{"n_layer": 16, "d_model": 384, "n_head": 4, "n_kv_head": 1, "head_dim": 64, "d_mlp": 1024, "vocab_size": 2757, "activation": "swiglu", "norm": "rmsnorm", "norm_place": "pre", "norm_eps": 1e-05, "positions": "rope", "rope_base": 10000.0, "rope_fraction": 0.25, "qk_norm": true, "attn_scale": 0.125, "bias": "none", "tie_embeddings": false, "parallel_block": false, "init": "normal", "init_std_qkv": 0.0261, "init_std_o": 0.0261, "init_std_up": 0.0261, "init_std_down": 0.0, "optimizer": "adamw", "lr": 0.00121, "beta1": 0.9, "beta2": 0.98, "weight_decay": 0.039, "lr_head": 0.00513, "warmup_steps": 409, "schedule": "wsd", "decay_fraction": 0.768, "decay_shape": "linear", "final_lr_fraction": 0.05, "batch_tokens": 32768, "seq_len": 384, "doc_mask": true, "train_tokens": 360200000, "steps": 10993, "dataset": "wikipedia_en"}
MLP neurons of a small language model. Each row is named by its layer, matrix (gate and up: input weights) and neuron, and shows model dimensions 112-367. Each number is 500 + 50 x the weight over its row's rms, rounded and kept within 0 to 999. Numbers have three digits each. A neuron's up and down rows have the sign that makes its largest values positive.
After each neuron's rows, "fires on" lists the tokens most often at its 100 highest values on Wikipedia text that the model never trained on. A number after a token or word is its count.

L5.gate916:536375493520478510501489531458514538478457529477433498601623495412488433544557484453480469508539418523465535542574443453536493582443546534398550484449545518442475459494584614548487463408557476465498487451551565472526489568482526529500463447408464488548483420489589434558439547512606521513489469523504500512493540464547496556523422550558536587484480461453437455457488478444400490511530509438460494537535543524553476618608515415515502481432532522505461455478497542487504559501380513494487500435489426554510493467465590552506459437522475495549439517475488458537520510500468413531538557530449503425467483483520479426488484522513500578460622500450464464357490463490573547505567532420505467474481463448621518456562523466457466494587487605467406503494553489414472494486613566
L5.up916:472436498442482454481462496478558417526495478568563417467557495468542481565517545551408529549460469535419553487483461528431462486483477613534513547482428589497443476468534453421471480510489460489573517461572430487514416457498457554542435398462618457581485518452522567581438543617502582414506460481513582546528517545538533475485537518498554460451466571571434486476486468581620509440469481508462519482505597454506475522535448512507493513475506476525539462539541443512504517494420440543486402466565559466496422462537465565496448479506492465487471521540529536553492504514438470506519482481435471437587475474478477436441468569458528420515487551519357538467569471531536372639584415530472532509483544504546466510610440551479456511467532511403480420562454458468417469421522488
fires on: " bel" 15, "el" 15, "l" 11, "wards" 7, " by" 7, " from" 6

L8.gate603:464505493516514486420543464459471515488496561488510526500515488548458446471482568494499478508537535507487556471431479591471439502466596494449516523575500609449477471463490495424522486502495528445547556535534491456555538514609528536550456476485517469543539468551603555428459456567472410518483449508577464508481478486522523521516399547469537576504567473567636432517597556370555496479512453457535487449420516562492535460457515541505524584583515525598428458518484496503502398472425433544477511508505499501465512555531529493536457456482453479496523582596516508451566475475574522388470457512552464498451497423484540443409472518491430535487455408622476536539518536435541461501415518488540510435416531470502500545474536496481389569452480602537515434631519534565508470517559427
L8.up603:518485481542513538513541474473422522534404501494464524470501542569572500507471530496437487426426485605443474489547563455538525410409553521524404543579499428473455568585502519431465524506510535496416530476523580474528555486521649522502382555622497428420506468560626497424453599483547409502458472518556535548477460565497579482529513465471460589524607523474566516490459564522406466669587513459489475484498589531496620436497445396523470508592479452505449437456505533510574506522515511394528478582508465540435544565478527495408507493497478513495495464535499489458482472441431484533493490541570453474521519352487518502552409445542483470496525472495509420545521520407523467481485464532525516419571465529452549407522570518546486473510603530395440479441422382513552496555513489
fires on: "st" 20, "l" 12, "b" 8, "ing" 7, "ent" 6, "br" 5

L11.gate840:511434546435462472453511499518429568515407551580442553550487516550430518416509531466526467486636590475519435446470457512468496475527447561453537489598525437469515493472485440445503465529456451449564522538484502552440525360482507485539495482587583444531565428543517478497508493549519476496478432499559495508484546508456551415546534598497507554528502463447536422468529548430501571462561517546538557473487497528478584518465597523427428512531551603490422533582512586408583475521538427529424517506466571487538440534440639478399539473506536447621513478450547450508610577527498515422511516407426474515515537522542506570596592548538458561547596531520501485489419485525448452519513444633583492468510459493511521488463518485536539519553513554492513560574550531447466526565470446
L11.up840:520453498561439467517457445472538613497491514455545524499571475353459398446382499407534516487512588527518571454527429462466522529537447542478565450519466514515417409484488476405509486419573500468470456481590502522468544418578586493493600379549494518409442640586519518388554483521544445546486543518504548538444500517467483469458434491539451475513537516497441478510484467459505484457475508470470435501458370599519500418428457546386522501565517554500492457551550626426508560533509437513426496450456518456468464521514522479508463397539479478510587482566525482510495553515487480464496504521473511537526490497417557428607513562508518525480495432519490530558476464469548465460496587578455464506523597516431536593504518473532539477537520525455488532566533500507469446545408512
fires on: " New" 54, " Bro" 4

L8.gate886:493570518610459467513405460476489527455533452493506612526458451527552562476441487526447454479508546543461448599463501506452508509458441489477522395605486473535531585459569566492512512527464501541489588495417515514643422481556515518455596478519573536412453484490498546536540503456529452584498515484528420463484532435503528630547456466486505407467486442502522468508477596483554480543477557579533480532509510521525548478562494482505447537614476496519549335516424485503410507497494453479477474465497441464476550514478537405570386584552550582429451536415483465506448591502462483573548481583486512426500417533528519519548593449535476448552425517432500507457426403469492429476553505487515483471408466441545506469487544437487533517529431479519568476498508498541438538635536558
L8.up886:518508533417509493471483522516420549490464563502483533507521480471492501562535457517549567580528454464521486471498491548447491548484412508502546550537505494478598456535479461596547524490559554419543479504430394487481494458453478441518550516497522602555464507513428472482468341428472467496507551463497615545468500543603547432562526524568552562528430483616515464434537483516508465543500515452535523504541525502459490513500526477483511495440490497540389586539461473527523514375514574545461482491477442553405574505455490468518546517544473520447468374532543457594572487499492476356423456469405537448416443510486499490531592450543463482473472554500499511437533435538503435495600493575503574551540543479556515500423463516496523447495449503616502625489460558449504530466439497
fires on: "/" 34, " \"" 23, "'" 19, "ric" 5, "ical" 5, "al" 4

L11.gate251:459458465606502444477501532514493491512487543451576478599514445551445506617558503457562517393526528479477479466521325475417473402480556551518482567470540460533488578561474480587549439552610495479487595499476447530491516519508450525474418435461525484604478452442544453609511490526504475468474546539462479464437450441393564434463480530420501445472482592524523483514423462541488508480498533492542549424490535562499537519508495405429438430441516599589537466460447520428572519482493501546481605470568424544481506520539529517411416446488526507523502602470476487485564551544527569573523527427448507420471429537587540472537565524500506620506550475503451512420503452551503426496532470478545561433552384493428482529522480462484505481500510552505534454457531505559415444493472530
L11.up251:503461398494507507442460544565489494456546467554512577586523476455504453448548487489518511553498365444508488520427514502492466432520473447460440466449552614475446487481468410433491517541503482536506575472496411454494467564545559540539455426516594526500485520454590461538603467480485464519473529510536558454576517444524504553540414519489529520461537451462565521560457498428521478475537463394479633463554451487467552462493584548543527469557541472488572560417515474415537520493440493522578524491539518549521422579593430517448560570457552418576552580502537614510505547423544461546502564572509489520418478427554492526512539476558516489527532514524411449419438559402526534402505522520516494450410463417487556473492486504530520545466496560608504541490395456572454530474505400
fires on: " " 93

L8.gate427:549530486473536373454441570586462516510472600563525507554427604482496488493533390562576568456579477498463501475522505557500536517402534522435611524530464387440497532491479497537423487467464492400572529579411452521533561460561478586547527530517398548518446496595366422442514439501541490492511445467561475457523475422489549488473538535554528530460480523462565400466539410499454549450497426577469479545537478459548531525562526407511534562473495558585468525503433481472426480584516371475535540509551513594421450571531520445439413450542509482544463460583473396528641569533447493474495526474467548454539523496495471501417551451523500537452540534547541585507552512505530402522418591471534578512498441491474481487454489490435498425463555655475467486407579566548478506457487480
L8.up427:536459522482434457532595556524548428569543522492465614414399507461440499506541477570538552536642474559467502557528530523473488546480565480457525440537475442424520563561427502440526585455476526492456547530392628492506442567522421509605512492559408465413580489442502499473489396538493554508559507440627566516425465589552578497471508483498466512445444448463483448493502528535465524490451461553493470447454504473521518443495517491536535541460595579490530474462506464531539483553500481520400554509516546511453435585556532418532438519458452458548547529495507575485542474567504497510426443480441493582558433463510602515415467487471519506485446591527529518452476540553478471575437472587497526616539571540499372538572489592569368456453579482502406525509555557569419546366529465
fires on: "," 47, "\"" 10, ")" 9, ")," 6, " public" 5

L13.gate166:562485470494527500449463555454379559450480496516490523571483656448553404494478493564453539460504536437376512467491427434532564477467569554497576520496568507423519413400517503456373531527561502560526571441535428564528478545526472591621571494484461510542445490503460397446506501564509484517502504486571463527491512432448550486448524474588524559572502513511550470414452531396535504514504525450441428422376439581574474464470465517491460513518550528550486515500506550493507479522418516532531467472428552490372452482438472516601489534555459551512554503543491462433531464504484553476514527482417500487432444537563576621445460503511539522479467526565435507573449537484479531542484384564470583476557542531566474433462480523494512500552465534535472550436460488509502488535468437
L13.up166:459430497479476488610450491503521536496515528551571509453457554472473586478479482507403510560561454395481512436652500429416405517458592466556439497553567530465620470426474476546541566584525522518550431497533430378561517546507486520529517492492450498435465531512417487492597504504529514547464422504430491516468539420474499495432444475492471490474566518445563539522472533532513480561524547451496482531496548440503478538553358517500571485501444482517496476391509482498478474500529483425477491498555540552472487415485621394489499588445447426469540555430472404535491527475559463484490603505445544538467438545601544498525406494510503510435453505448507450501564427534518555472429443511458478482535480447441490589554408537375585527494468529487478474608512564433519582496478519
fires on: " in" 19, " |" 14, " tri" 9, " In" 9, " al" 8, "ri" 5

L2.gate841:492590400358520480505455507499505524558512490360514496492462592414513586465523470565466464478479421457493567365542444535483464518392453463479448553576538499486517565526474520509477431447578516472496505593528442469594626514478609494457491486384468500507415518492404556480420501578475408455422453608499572584436526451556564462512517400477500557425461429542486451467583599465515539558451527489431542532486538461468550459439546530462489523542417501538492507453516534459456467388387489500475504536537539485481396547442470525340494519416478422527470451617546476409495512408549565441491500429450479452559508566456534496477531523531525504446557499534517533554573535474475549482449471435433529519440571453448575456442528418476516491430482540458466465521529476553465523453473445
L2.up841:608521512489587465598584501564436457468448483474494450486627486529443463466571518441519508425507596451452453508462500657509547502421509535497482447398564399557490555526522526493501564556541460603444549497490553548423505423449522522480494498479525495571514519517459546387536508417567541388559520453582506381454480589478458510586521529585421539464491548540490486490518448444413484537374475566501553539484499594463591419452444587486439582480549482565521507518521513469450458503468489428515482489513506513491517568455539556530494481485404556526499442627506526522539592505504461470466518524433490511461517454478535570495516389453488474547603457484432416506488504481564426542532441500429543466533395549531603464451445462594553506501573524478477512490456451478538447489445427
fires on: " Sc" 23, "ment" 8, "ed" 7, "ence" 7, "c" 7, " War" 7

L9.gate367:545508528540496473552432498472484570457492420501390493498409557535490432563488474476589545507472572501519498422453495541415506543507405487438493474487502494481511508404515513470398460513503408559530510517534394493461497552452539460459565493497477509470477479518490518500483520558478476474465479503470417485489480431544501586654416553490497445503504462480444456611414432497523505417438545528515371483523472455493459467502466572457489481465521523496460517477589572543541420542440450546513477500468431420549575536523469456462491439469548534494566509569451530430514506537535481468612495539549490452434500510540415540484378507511500507463479515502422525474494602457547439473467468505422521467525536532453472585452558495519461570536370490476445399465489509526504465509426441
L9.up367:611508493463522437487490569447474469468539499351461539430499561523497490485415508498552493547492433410567527390508533515511565548482467475430464418432514452543529528490442509561518527530457560414563500539537420559476636499380528480544444467500463465601499464485455594521461467608434471540527447537439558527507495446537386488544531552579458540555423529508463460595533602504568525513540484545547385510433513500499443610502452534472525460459473446490571534586568572545568514486486457537518480529522500441511504465480523515475565367434398486457525548538502527424464483567487544479514461550568511517582437553553584532412526547476566536451500497463442439535499513523529470463563451453396488414459466514438506535497480530456523513572478531521368508434532539456482535513538513
fires on: " \"" 28, "." 25, " |" 17, "\n" 8

L5.gate436:559388479521579487540419555479547540449522477430487594478513520504562474544524430520520482477513588472422499473515524510430544540487577463476562445504455525537526506448626498508453487473557459487548496506554544546512469581438533473542475407450492422445460483465522565541469510506544430475401595430464588505514500464515391549470495548552565557532562580445486409545468483436492543470510608531536478480512568471503511468550419504416447498433517555551502508552495447469538490523530523515612560484528448515469510491498550452493494380520490483532573435546422533530509498465516458535579519514467524499344510550500484490451470540542632500507547495550406559341434439426565431439510547533505431592486529514547460539475494492441591562507604464437477500477504556588488484544485554
L5.up436:458500442455519517482508514570452528548419511556410379525509494508467544522527511545469532531541494469528532489468540478389449512442477552409490541512533598383490407498569414483568538483473486421559471499503545431597500501541465509497538426440494528554540497466578452508540514526455488449477524429574491583456487456479458471482475550516517493579502475442465469539545562466509529360536423402472467451515504534431454477554600500435455430574572500484563529469555470485527507494518468470534529517538547469456443548523488517487535582586519481453624487580479602545531449461478516587510505608606428500448501469417491467578449487490515585530489500544488542568513545495517439495515564502430515518567490494442490454536556455524477512384466540515460497523413522429467452441419450
fires on: "l" 40, "n" 13, "e" 6, " by" 6

L4.gate10:433514497409561452466463468510506482450575568568474482489475505501473498512431483499566538505484563431562545444452489479464434519475503474532445503448543513474521459497392523471488346509520521510517407536545520475544496534517523529430520541525480411652564447517522484470395590531457484470448435442435568532486514526545423391497488452497551536498383452522493409474456453415481478472486505506412422553471438543531441548374389437502572541445494467508423538543393502508549482464461491519517540445548466469436414548533600483487584382469465503497503518532489439540527475609363439466549458476563533437472493480564433475419463586555513578487489472654495414436529570512551526503545557495480469497447501529472509493534598535491477471515440473458535489539511491370558505562532574
L4.up10:450573522472493452393398459523577552489561485441430534449511417521482534495566550462486460596560507480530423517488560485549479426478460593509529572596474608624526464472493438538595511466389513479534528522517479472468523545423481499491462623445595564485577560443538577511519546463502497508564552559481454643593467531482498532552496534430493515497478497549533505512405454487478456560504483524502543494491467538532518562489432524486594498506508486489500565400519537538427561445540519513571518453486528533427441486436569475492468534462554464470466481461558495579405509594530462489548538530509559477535495438591512514402506530516476445479468593462518576469531410489528456442506421526584494471493620504406527440508501582500449413531531585475514509474478553605499534516494506
fires on: "y" 17, "ess" 10, "ers" 8, "ish" 7, " allow" 6, "ount" 5

L4.gate769:476511466497454542500499425493499472495501574584546426476417424486482430483521548397579515497480453624568427532347471595454537569472558456531484415424470553459498454511472449551537459439518505537537521514444577498543548497646519515488560462455541454505498437504526479481408482526501473614460514381552504500351573547471541546504498545476561562518474407486492499501645450488520481474441537519488426476553443506567490534522533562519421502510570524450447413469558520439385410540455496523473587513562427481530496477496501431506430550541467477586467479547525507480426425510568461428504566582521521491524440506424556509509568548508548510491457428526507454506590559511644516465503515508539502484596459575512453487470477523520519537472548517625453555642598481507508545547511434
L4.up769:509482520416479462446452544508429503534479432564479544617490553516520489460532575514506492510390536475523522545522564490488508469418482498481350479513579443382417535504523521428529439545567441545469487495524570472514500411489526458460443437550433350545473464570614489478451452467522450541356536593424502407524506404528583467466469428523527450538513606543524489480452425505534568451530529502536543539577568558512465416465564504434438505531460484477446568541552461574636500513431585431527577535497475586393501464489532443519557488547516553485531404517489522487572505510439421431488453612542436419557450494572444517540468436521547475498530508461536502502432523506511503489468490554523479471549512481441528515471505562551487465547494493464550504492457463481417501549525540
fires on: "th" 25, "ar" 20, "ing" 8, "ate" 7, "gar" 6, "b" 6

L9.gate12:496532448553513409506555516435546531552454604461455494531537544523526472455577405615530557443549565397445481424528521549493433488477408448499503431510479449502517410538428479514534519497464493439559470495433532424520467514525494625561466501583473490490537477539508445487479502578489492504496528391580498445497517461539605484493413462445481550481549430452549464488527483524464517511482482534460544454596482466531471439499485447505409531511433548586275576536470525464483458542529445525443566521503487528480522561429478546468548477523576524445513385501554433516566609470508463473587533487528587416476506500494519480506559447615569515509526487493517537420520443520485459485441499482513506436431504563530516509438575451540416415474463588526485449443510532506561546477448466
L9.up12:456515394590514450525516471440563560448400572514393533501585530468398550512475478491470528528512596466531510482596545573496465487458408542439448425523455424470614535495458466572471529513441496491565518565516564396474493542574437561584421489536398517426502448557536460533484486516444535466561597467503529507523461471525562453432361488448480550475535477505529487501530466478459594555492541510466523412548509494477457463550509499557479563478433619545424509543488484480461485505451526562558517504524503591460482513509535550504573472545567554489514354490570404610547547414446403496617546501451576447515508529441453385495516415495542450502456527476567557411555514531482492513451447497571458491491510595518467509433502409551551509520458539581538447446509548458584518441456528
fires on: "," 88, ")," 10

L9.gate885:575483538501425506524465507392521496452425433422497606495504558487608507494536454563511574480471482445502548373505445553429524546447515457472463386607473462488577451463577606471478510500452432480476542502556396546502510524556493483519463475492528509492521424513439512464487510496429460535465516583529542473484523487497399482600426394579542509553525447450501544478495514429485539536487469469470514485444464569543454497441520529466506538595511462573493537539483505549517484493560514566476466471391423478375536578535553559508464447488447455550443503485530508473462490435491463507595452522441511536460539528598488460435512483531524516485543495541471532573457537460487498567493536498464433491421480522440494536443500491448468550541401525476576491524518533502383487499425455
L9.up885:604491555482436482544413506467514477370405455503424503408475461486436453460455596534427482546421573450615549397498532473476447560518568492533493438437500432439621544451520521485517490530438444550483464532468453512520489571555476623577527454557485561445473424471444598558507475519450476575479472479457541477504590508558441455484416489509510551547565486358486523501585501433513434476382478539442488486465566528539547542484521528517506507537496517514520505536539510600610574452549442513518498483483526520467443449604518547525482439440440477503486559508496546543526463468485526513532426533505406535465568458508513475501518619451485520572542562420449555575573501503453462485512489461518460521535427424456464546507482543486435464484427484562432521474539404489506529444491484
fires on: " \"" 81, "\n" 8, " joined" 4

L8.gate147:523487530447560448476443513485505411493530555479463499449580502614537473602443376475502379608514528540428480498534433428468412538466384452544522441513596515577522487482403486440440457539461555576503497469480546524602545486451499494567543489485499518467535540525459483507503569623596521490531516549483495525531565446460493610496516433473449516464544469449599411479487593548491525410569563564482578521648514410445472397517545465508416583412531517457543491505417475574532577470472539476497444538532461510469485463470541518448507459518564495522502437461540363594395554567551424478588488506461466462488519544499395567482554483537554445539436522513387422507492513485448457510446442541489481421470455515437403589477521455471525533437479538514549460495491541438490493499504531
L8.up147:511450464395521548455617465527589587549613618586539493526593566479567523563488394505472490513496471478465543510521524438524464558522454476488485517488508580542513525551470426485491461535432441581429474502488502495552599528576505515486529585500536556460487500419457477525533470494491517534456612583452483515475452527487526462480490503539316511440401470576484496541515563507439490557574517547567559488517525549482509338534505499517408506506485612461560481456508499600601430520571414514441479469472469467601483527625485495650480543468549412468474480513487415536446490497468491507497604487470534489542534494584503542559561566478467474489520496504465504447427550501439474568469557465458462415452535494520494466495418498457533484459486522507577507526559591545540492486559445
fires on: "," 55, "one" 6, "ected" 4

L8.gate855:510509521489639440515467498511607580543581546534582513509483498531531518464590475520610548514451451490513480430437495455519499421459439521520489562539521417424447456616467481577445470515508494472576543628508566441555478479498449509480524501559566434556557509473479490449575512642508493576458473466496318489439520508481545512497535580503530454458515439445520480554520457521402474550402429554528560512477492507546531556495413401477402578576543458468602455562550464453520569561472437486417492457523467476459479596488489406568490522423569462521502458464574509597507574498503480505476585561461552439521446572478498520517509445489521548492548556492538519475495473555471439476563490589616610483394529568545495430556507570474467501613505491517502448542479403435477524560517511
L8.up855:512555534486496490436435519489539537521521503616473445530438433478555465556434500532497497455526491514498491446427566467423532437479455463535494581572541454601527531496519468465541499468420497529560494507544545536491534438592455536426589497507482539509555546567408569479547452603552558552474433506435447544421533473529495499509481519560516445588512407564508430511500559512525487537516493514462525417453440539490482467535493475444538577510472508497476450618565482524454511690620530475447471549519414428477466504559479462471518470437470446549572557542430450564498437489442514535461506483478525547537514524494516555500522519435468453518429510485586548445595567536485515550552439517554558427404443480466517466552481498521486506555391492567486620484563596459442466645546455
fires on: " of" 21, "re" 13, "BC" 8, "ary" 8, "ical" 6, "ate" 5

L12.gate731:448424516534514537507476442487521478480462478430524546492550469533493448488514484523559546506467432491464574527488476445528527462399473466539477454440569509505420504538533425438497496541381426505519593470541420507583558448537606435495430500512447529560473499517459440481525526574428443480447559514483400480467504552442509465491481495541497507443435503413540500441526472501491550457512487467494486431543454537525548481384460433560418488447609551520548424561549489511482505494572574558535530479380392536427457557554527581459480486472567542537566490562412540576436484572458655471478541504482532483507493513567461512612553552535494514455529440575457430469478610451539416519503525474450561406457383462509441528500573422491559567529454462490486538493416508559494530523444508
L12.up731:538505548516459489596494489538522462518452501458556523479482446442461488515454474479448447542499441541533597491464443485458570570410531517499400436531509523389432442512507431520469455603508361555463564488505546456548534499501540516461491426494518449586500415461524498515529539497413498490561544534500569495413527509452513414521547493520523518469425448446511559475453501436570524424447503487495425443559496512542475525424587503486406568498404560486419385490456558440434556603445503519497480472516445382585501579562521538430498496486460505497404458507554574464440450554516541485542554456452595576514497538528421485499508537525464566481499436503548458495557509493527463489480504471473535429524475580567464461485449487457585565432538395598557420543507502442418580552491453
fires on: " No" 36, " no" 7, "um" 6, " Pre" 4

L13.gate220:615491528506523455406528514485523487410545560546442549542490474471437543449483367578516484438627476601484532503549450525471405523440489497572602490492577504529565489488514523446504405576487515501534518566475514477457548500558488542507465555433498520526503491533448392544515475565452476451445513439541415537529579521495509591497436541501441470422548475518510451579523471463522440477563447555569534535511550514519530503487500444492439589419561482583393510557480474509499510535464445505481488443547467416564514431481557525513477531487533577535513539517559445523496448606522472421565498394377554434544398502491501470471501561579556542635487465532503441408497453479596509427579505534561547526526495517607383534448595436496477486467459480492518503518514480481517505504463441
L13.up220:479583439589440525531447511531506363464549449461593430601522528428452499585588440519460583459484507511488458472524496591506513553523580506463527508480459492404524476657496467454504500415495501423564558396572447526529437517450567450642611506447483527496508464555466449510477488508551419501496536448513399486464538512475601466564518512563477417495411492425518481542494508485467464482490533535552480553470472535489522500470565491487367427529455467468533443478452505471475498468463596486395520411514458493511548498465532460428551469520458445451483506514428437495463462464400413579481392420572521423441515415484456499532452500563484471407533518570585500487537542428401532543480588531561560465477494447497527483545495527458478496434532479464573497493504485458487518512533532
fires on: "i" 23, " ex" 18, " K" 6, " L" 4

L9.gate276:576402519508581463447512505533605488455468555485499427493524537483502541591498423575394587553546466573464448559465404490427420546524484486542488513520467501513487528471510497514505441466503553355527520466446449522548610459494542466559473510440502564437444417439481516545560487473476514595431473479500540485470492568492515568511529427528527436414562512536420431551504518533478459528514409480523475503432514478406515655505513423503529543395493514520477395546530512546541517509485445419485563440555452532409485485472562512537396488496463466507521515562505414518461537556585550467484518455420574416483419461455534520422473452530500478579503559544509459448464426486542544491530477532606579526447458445467416487573557424437558536458511498507505481594536495476475419492490516
L9.up276:419528529426492501518558495477499491548469460446551501514483562480504525459566561479433512417456499516514574464462556485517351620542580470549518458474466473464417398545489585541487471561445457514542483450501541499597484571411478484471379435565528470435389507562578480467470526556543485369519463492419528539502576486483511462541442459599449466561449466445491476452562502499527480496491582512481502597470502533438531501469634529521558508568524512434477486495554509449499470484619540555469517474574494543470393562552612494505546370540523491479475428488505532553438538423416481538474479563562489508498524546551481467507486561509523549526502613436563486502519494522484618487473513522439479472457516531508603502536590520530478422533469464513530503510566489470456467514403540
fires on: "i" 73, "ti" 13, "hi" 9

L9.gate838:541487425542479499485399530568482492527482492508558426500490534492490483571506571457565502476552455530488447489423410432558449497503482553515458529482439409397558453622496512451478467501588554429409466523451361441458496474468547539489522452425594523536536538585509391506553475646537503516515453558509515490546494591470491561518479479439480542495488531451510420454459561454455524500451492501473537419515471554556559465513496444493440442466575591610580430468427496471590456548457495534476597529608476467513460569575520456428532529492541466484489583521537502522502508504521477484502522544348647427450512465553453467529463407544511487541510515489460540537446571471555536444462435523511495498499478525516493539461573492526423526463495428497482543472557388627419510534552491
L9.up838:504533406469512492491483504559417459466563501435566380606510513511562641497519541462599553554454444534491492488465411513508449467585469481482487406438447585470496561544479528509528493495439509475454469422473389441484513406495551452457456500578484463612570550485498440519540569519488527528484493503540560470570426596580591497504467519431485534441456533636498506441428534533464503446485571381503504482542524568519566449454486446533507427460465464529558482390483502435500544414511479578509488449498523480632442481555504404461480498505459441380424541470595530565510429471455451521485547559439630475472551497554542460540461462556516499506449484428505504491419577466578542401442425505476469444484441402536518446529474449507442565453547508395558491530499506539507584488452458
fires on: " " 88, " result" 6

L13.gate38:486502482494537423499510577499569482497515535533551611482440483544549536485529478482495546528609463545487488405450429533497530426511471416456552465488461423555395465438422453453462484509378548418556504541474448449601456487529575593485475507418504459517471363535428481580550504474554473611458537438498465459562457465496518524505488518465511446472493455476600415457569499542529482497555489589617556534535493522534546414511466479603491468514524495550373396517459558464469508605447550473608482497527474488501509587581555473469526391472512462518488496493444578509377540471525476416533425557525520513443458525480497575555530426583524544546462531464545431531496476493618562483602485569488558431416412488531457414488581453495487532579460493447483513443587536537511502560474560
L13.up38:518494551495504477415430480485534600500490525562546609476517482512486507568501481544550472516531536495538516464432422574439512488510506549515515568536574570542443555484512523470534538466484495338485452518529474443458510443418424409476432507414524560468471520527445396510618427536502440513459441545482469476534548421505519499474405477487536492497502483574633540527448579571499486448538459536542547484488441542645455492512483386405546506532573503491511464586550469457472479532465372401516546505595517521518476465582489429529489466542546480512490471506558401630462586529579497487491430451391561430391479510542469428563522411524488551575498522494536559492510446511459571524499514626483450481440661501587517498572569441520509530537389484505540550564539518459562423434483541
fires on: " \"" 30, " Mc" 17, "/" 13, "==\n" 6, "—" 5

L8.gate68:500521526545513456520600535440523459455499454549485531439526588550484499563428481500586504511499407538523544435534461539496529565604550435487500433445524488536540567414382577551566456439516521540501529510459395559597583516457463559535498468446450514513429397491423481573538503663550499473467555467502530536516500446413487515579527459509565497492490485512491559513525611658615583496451495633524541516556524506524476606540546495565483508475492521541438520549471470561543438457536465531512529494513563585483414500534489519515564459433581525489472457469495505546502492500525473426590474465480521423522454543551541471483511495562526549445477472555489429419424525489445415503525457482566424507475534518500500535491521502534529559492525485593567448473510544533408515612548551
L8.up68:437502528439513515602395532522524449522489478489555582509383454480602608497434468543418480459452441432514528527526533464492488550432521460543476443507520459497467398428432517435360473507487432545415517558534526498624457431485542510547452512557514512468516549438493424516460538518459520428524525507479474417491480512500526483473496454628502470580447484381555548327485550497427517500473535564388431524486510545506512436461561605508490402525469591454454469464497516525536569443542494475432495478425457508466656545519550472586496496557459433442557462557498517517509483528536525527535456470408465427524452452539454546566604463481499545494595569571513512506390458487488510548463513520492499444465410564511432468442466458461407496455433474555551490487521551457559497464532515
fires on: " em" 14, " so" 12, "\"" 10, "," 10, "ave" 8, ";" 7

L2.gate558:538578555561481475543471551481489451535504647496553407568579434493550526476447472484388519456531452510423497415528471495473511538458481518547505519481483524535478489422507483449471476549492493488583555577521445514460487508570574508523475348446460486654568570465519444462511468572571415509548442448475440545446483502512435514505584458491520545409525553545662522528496523431575482531406424537559584451525599448556538447515510516444486463535536471590487442446407465517490454519466526539451469441585528533460440487572491517556546545505394507489580500464525507588543527533535455560576465501530558446490540584593505555401572569523535533511511427536521553495546551458546521516535491453435479471545468432410408516459402551541475452491477506463598499574475474583488382575583475
L2.up558:497476458493607475526588458442506508504520481387454463469589526517540537529458502469498550599419466534439507466555496500525508515473478555479502491545474499474529461499551434505523471426545561516533560503486537535497484457543553496456427497511498368487440551451594492454399673512516534422404540495514568415460558508487574553574475531565474505466580507399562470545486563521414536517609568519553510529584559481533520474540574508492414504390467454557494506469554431527380444480560461524420507514477419557438454490479476501486532450503419524598486473416531466450530491586543603464568517605515454494464542546416470438561533538534559482557508531492562503504475501501551514547542511469467459506503369495481556517527455485527567469492540512510468443530483535529416492623534603
fires on: " pl" 22, "l" 21, " rel" 19, "el" 17, "o" 7, "ing" 5

L13.gate892:483519470436483484469475538480497586492550526512460550515444588478442428531430529594533549498455539397446505495424520528488483521489425510434434466510528417482539451496572463353424501413549534494527453546549503478478544490402515523466504512432508505442440509571444416419540504611536470468479462492492440478491459451454499550570439427559499505533554400479525476440474577442500422414493537469416415468552432575528436424477451583542500514493588517490484461548532543462496464522569552467499547463531527359490506457533534490555557522432462542511464531488507418540404546525446548461595469437549540539431517498556488454521541549527500530471532537495456512560424529455396533517502502600476482610488500486523587523529503485631491511574392460567576520492538531545430524509530490
L13.up892:464479483447568488467508545446537494537521543609493511535411525539454490496507444474456464461547471402538564502429484564481495523475405469529543445424517465434551560489448480442541503503520524519448447500500568489524389584449421549496513451567408657507564412557523476547503489518499556526511427440449456551531562452479466481469530420412502493511562469524489511523482567587464581416429469415540643512521400594417403444401418530534467508434589441530448560442534596416523459548501493442489492484488551560507531526574478482479496493506416451525528426543541526516517616439385482461594590441484494525566491548560541535456501566424530513487525473575568391465482486531523416514508452507535496515430420454521477586452471551497417514523482491481523555544518561462498457532579461
fires on: " at" 33, " At" 9, " in" 8, " In" 6, "In" 6, "," 6

L11.gate262:516433488484621452569569560489408587554420556512516486515510536442525466472539403495484481528565512496416467427489455548452489446468434510478452502527598414532500502548527570548434515504488412451473448543452496459480570442519509517527568426534530444481614533420522478596545530563543480546544510505474461502530575460534437582466460548462491528466539462548451521390526576474558527507561471549491494506470416569474461397501504505535409639398594547491431477614526502550551554485499526421446462479542497491499579513483546538385504485533487525654596509493452489507461547486490490530558508505429558509496505569540502517523573568479523531462510524545589480534423449504503473566526409568542572497533521591523508535466484467448597443526456436502499510477492427479536474456477460
L11.up262:532445524508442487525442492476399599560425511504484517503425500458492486517482399471491489496581563530450498505469447571514553500539465441435477543543496475468504558473486504430426437422478540420537516567593564541540531494504585438550492459544437490504578437512483421323564434523489520485517503497507422457458550498491579437495434457529629547511475501461531555563550536450532450497502554473500494432430583562475568418446490611482493534468418507499556415560467594503515557468469507560328487474650480583581471454526544505495432428482629463563489467502503499525500474426492495522451458503490571490469488544429499526578565466570552486537590522493427495504565451485526375504552499540551460403499589518535547487521485525468512463496471537501480462564495485579431491438454563
fires on: " South" 22, " New" 14, " North" 7, " East" 7, "," 7, "ong" 6